Weights of a small transformer language model: untied embeddings, a variant of Muon for these matrices.
MLP neurons of a small language model. Each row is named by its layer, matrix (up: input weights; down: output weights) and neuron, and shows model dimensions 240-367. Each number is 500 + 40 x the weight over its row's rms, rounded and kept within 0 to 999. Numbers have three digits each.
Before each neuron's rows, "fires before" lists the tokens most often just after its 100 highest values on Wikipedia text that the model never trained on.

fires before: "\n", "|", " |", " "
L4.up674:402495519423465455578573543523448563448532458435504484482596405490516497541546520465518544513503503490509523555449513371478519562467510521516522489489486496554630450446521559479513457468523515529493512562495478471529382506484545476430546574498513490502496519453488506515509503488517456515439447525504497583499528499498479488464502547446520520507423550516452498573509441455496489457543
L4.down674:529554505506474475473536483521447506445497543433498522473517498457539538510506580466468540532520570495411476558506455487505518465480455552529468589452445515511463444492502438510483490487489464540498517529479504497513559467523468579477485480474508522562493602498451436544530481457483530540479400463530498439477514486578466515449514514525518526481456564422498500467514461475510508449492

fires before: "|", "-", "\n"
L4.up2401:495558530502490585523463456450508494613556503532506490459403632542497572455556443527431504511556447511470524454516560479434437516491502521482495552488462452505520535486447490540541497447535507539454487496462548446457435499481481437466544488449502509552494441426549527548448488512467497537537491533456522521514585450521452559508479490497505506463499490387431530508477478482504506477508
L4.down2401:535513452555488530472554473534557561520501536484483446569468508529485441513479532444522446503494460447508475468505532480543536388548484505552481555448512503497450531450496501520432434471558512540491512408596508461505460461512514533523504533478531524539482554472480420505554444503434518454499481427470519449552514551559509474498494526439511540433466528490502473471485482529487472499556

fires before: " |", " FW"
L4.up1921:509490550481452517497485506468483528512483515489498560408526499475587511436480466478513526562509566537513570512442477438469533461490501487469440506480547601468489480542517448528412516519484490522484462523452515493513523439557433469481517535517501497502578451496516452488537536463529561521572517438539509479539480488426494428487514448497485522529480512479407515435473485435437433513476
L4.down1921:427466493428543474459523472527499523485550510424503598560483567543566516509435506480550543505537500407491550549565577519528492483510465514532482458480498531507509523490518476545501528439479509424531479544422510411559555409477491512523482467497515514512507514458534526463556495434530538518478488462492463488541604516441487498497399571531456554498544542448560495463455451493460563536539

fires before: "\n", "|", " ", " |"
L4.up1463:466511505467578533566448570472505545507506503499504511483479521522486457463546460508501494472517447523494490560475527472431583504467499541451583466463529453581503492475415531493431480555488444570435464501530606465532468491507474425477509471545452517525499493482438480531548528482518521436545427473462509486562487526415506511497552508517486539545507528518501485536503415432450618561537
L4.down1463:526571434513467473551456470548528489540492491473469497523542457571558490519485552460491615548502536552470537455541594407583489531494454526516527449405471495543496534481420510529516476535453466452569467542489509507491475482501475562457492529462537554515506564523427507445465457477511453583472495491462585509489544540490540557500478491494528491513479424495481484418496478446523475460552

fires before: "|", "\n"
L4.up574:485518506529507501458471515535536500505502494486515493479534456491490513487492496496483477503523469432514471450450481481478496556479514462497492540517446531509583466535573519511535539573430468448488529477513492501592550540509517456541541437514479480467438481521413491505535448468487540463453488541537481502587396483537538468499528544554450530485499453471486509585467484473516601510552
L4.down574:521514590493468488467501481536458493528565463484488468592572591509501447509480496438522518519531482491476512473523509498551567467484412490519529514466586459485496442533532485475441450490531443509538444491545514490410537469460526495472431546453514513534481482435545533474476501483567502494526522486496552511457475555532512498483484508513546516474472569475473479527545535513451419519494

fires before: "\n", " He", " The", " In", " She"
L4.up1276:447488505519492483506416541484458559594489491530474491454488542519475497477561510485533534452532413521458529534520562547496468531439503502471468531520482504588491473546458463510528522482514538475512438491517467518509514520432572510500510482482476486489486505497555501456468434447479446546514477546500566523502416545465555477532481526466452474497472507437473500538550527513451499517504
L4.down1276:514525525471524465397444560504436538543535487542481441477434506498439520560463439615478403519487487510508474484467442481570523494500532503535504492502497491580394532504573588528569543535493464576481471548532518553519514519504512581499491519563564441488534528533517507503563441412518497508423492561517521485573498541505551510556493500415522428569602504487497510535519541437472549483533

fires before: "\n", "|", " |", " ", "|---|---|---|---"
L4.up587:485473541493548473530446481512563482584533470499459568510484557510543488501503455483476487506512504497548561501464534543532525418512569525501536465590490457497483513447478523479491393510473437598493476565621450540522502504529460431576574483519503530434489515436466501544565481536517488461432534490483407450477569509475548461544519544515485500475532441624607499568416518566478570561529
L4.down587:498513442520517461508512453514463530448504492449535550500510575543557514433468489508539546542496517480463516472493592488535509440549427447527492419493501530588554518473448469520510519484518600500483458559475480525511470494446548558487516439576524494469490501512563476547495505464472475539448483434447385508552503465520585506528452504540500535452461463530483454455498509571448445459516

fires before: "\n", " the", "=="
L4.up984:508443531500449496536407498496575512510579421426501541546507541398496533493501530427486501424500462521445492480479554457494518526522486480472444557461499448514471473520546570498478516462502502554568550451439387528508490497476484540528491499472511526484404452491492472467450450553436479486506436490478509487511457535531504518499405548579560561519487547421518548510501466485457479405438
L4.down984:562499572583522482506391548535529487420496462489402378563496410495456478539463450544503525498579506539577458513581514508489517494442420473519495474498483544524536484447464480407526465557532440556571477482503478495510491550494515498531460455509502508512568540539540511531543408610467497561522558543460528464493485527549521532514545487538549548520444468543505513449464451445526549482501

fires before: "-", " |", "\n", "|"
L4.up1550:482530489498532512546445480520456421469540536510491583539501417577519484515546527468469527484533489469452511517472534417548421472470460490566500470464535507523529475502504517532464488587556457547538530547519467470533535472478445584495502514494486530471519466521488526550456524455453568497499453539532507553519487520510529485506525492527534510513514474439429526524483553549457607482512
L4.down1550:491543501541434524517494489430535527400487507486532428493486525532537474523511544473470420545546584527506537519579477553493457526500461480534535492497484517503458512440499567513509498522506446457499619514514485477474554491481533443487496470416525563610493511512541515452526453502499446456485530444471467471435479529479541524443442519520436533471537538533519508487498483529440523577517

fires before: "\n"
L4.up960:483459485407494555493449492544595576590566515490527482557468489520463430557482489559570528420566457551494568431504454524473505439482486469493538495603511560454497464551478462518532478526561483529517453476443422544574453533429493457448558522522429503464526545481502508511539490528549474522468407422448474555427469533461495522521470506499503510558505509460443498429529540486486487523494
L4.down960:472476475561577496571458509493559551510477443493477505383527518460489505469527551504499536503464480531482554457537560541500511526572550611480474482480508450439589507504460533431503503504482496530472474502515543532468552499457513545505470467503521520493557462508456550528489498473485474482508430584469495549618551569496494495522537539450543479463449486445491426464470460504538504564533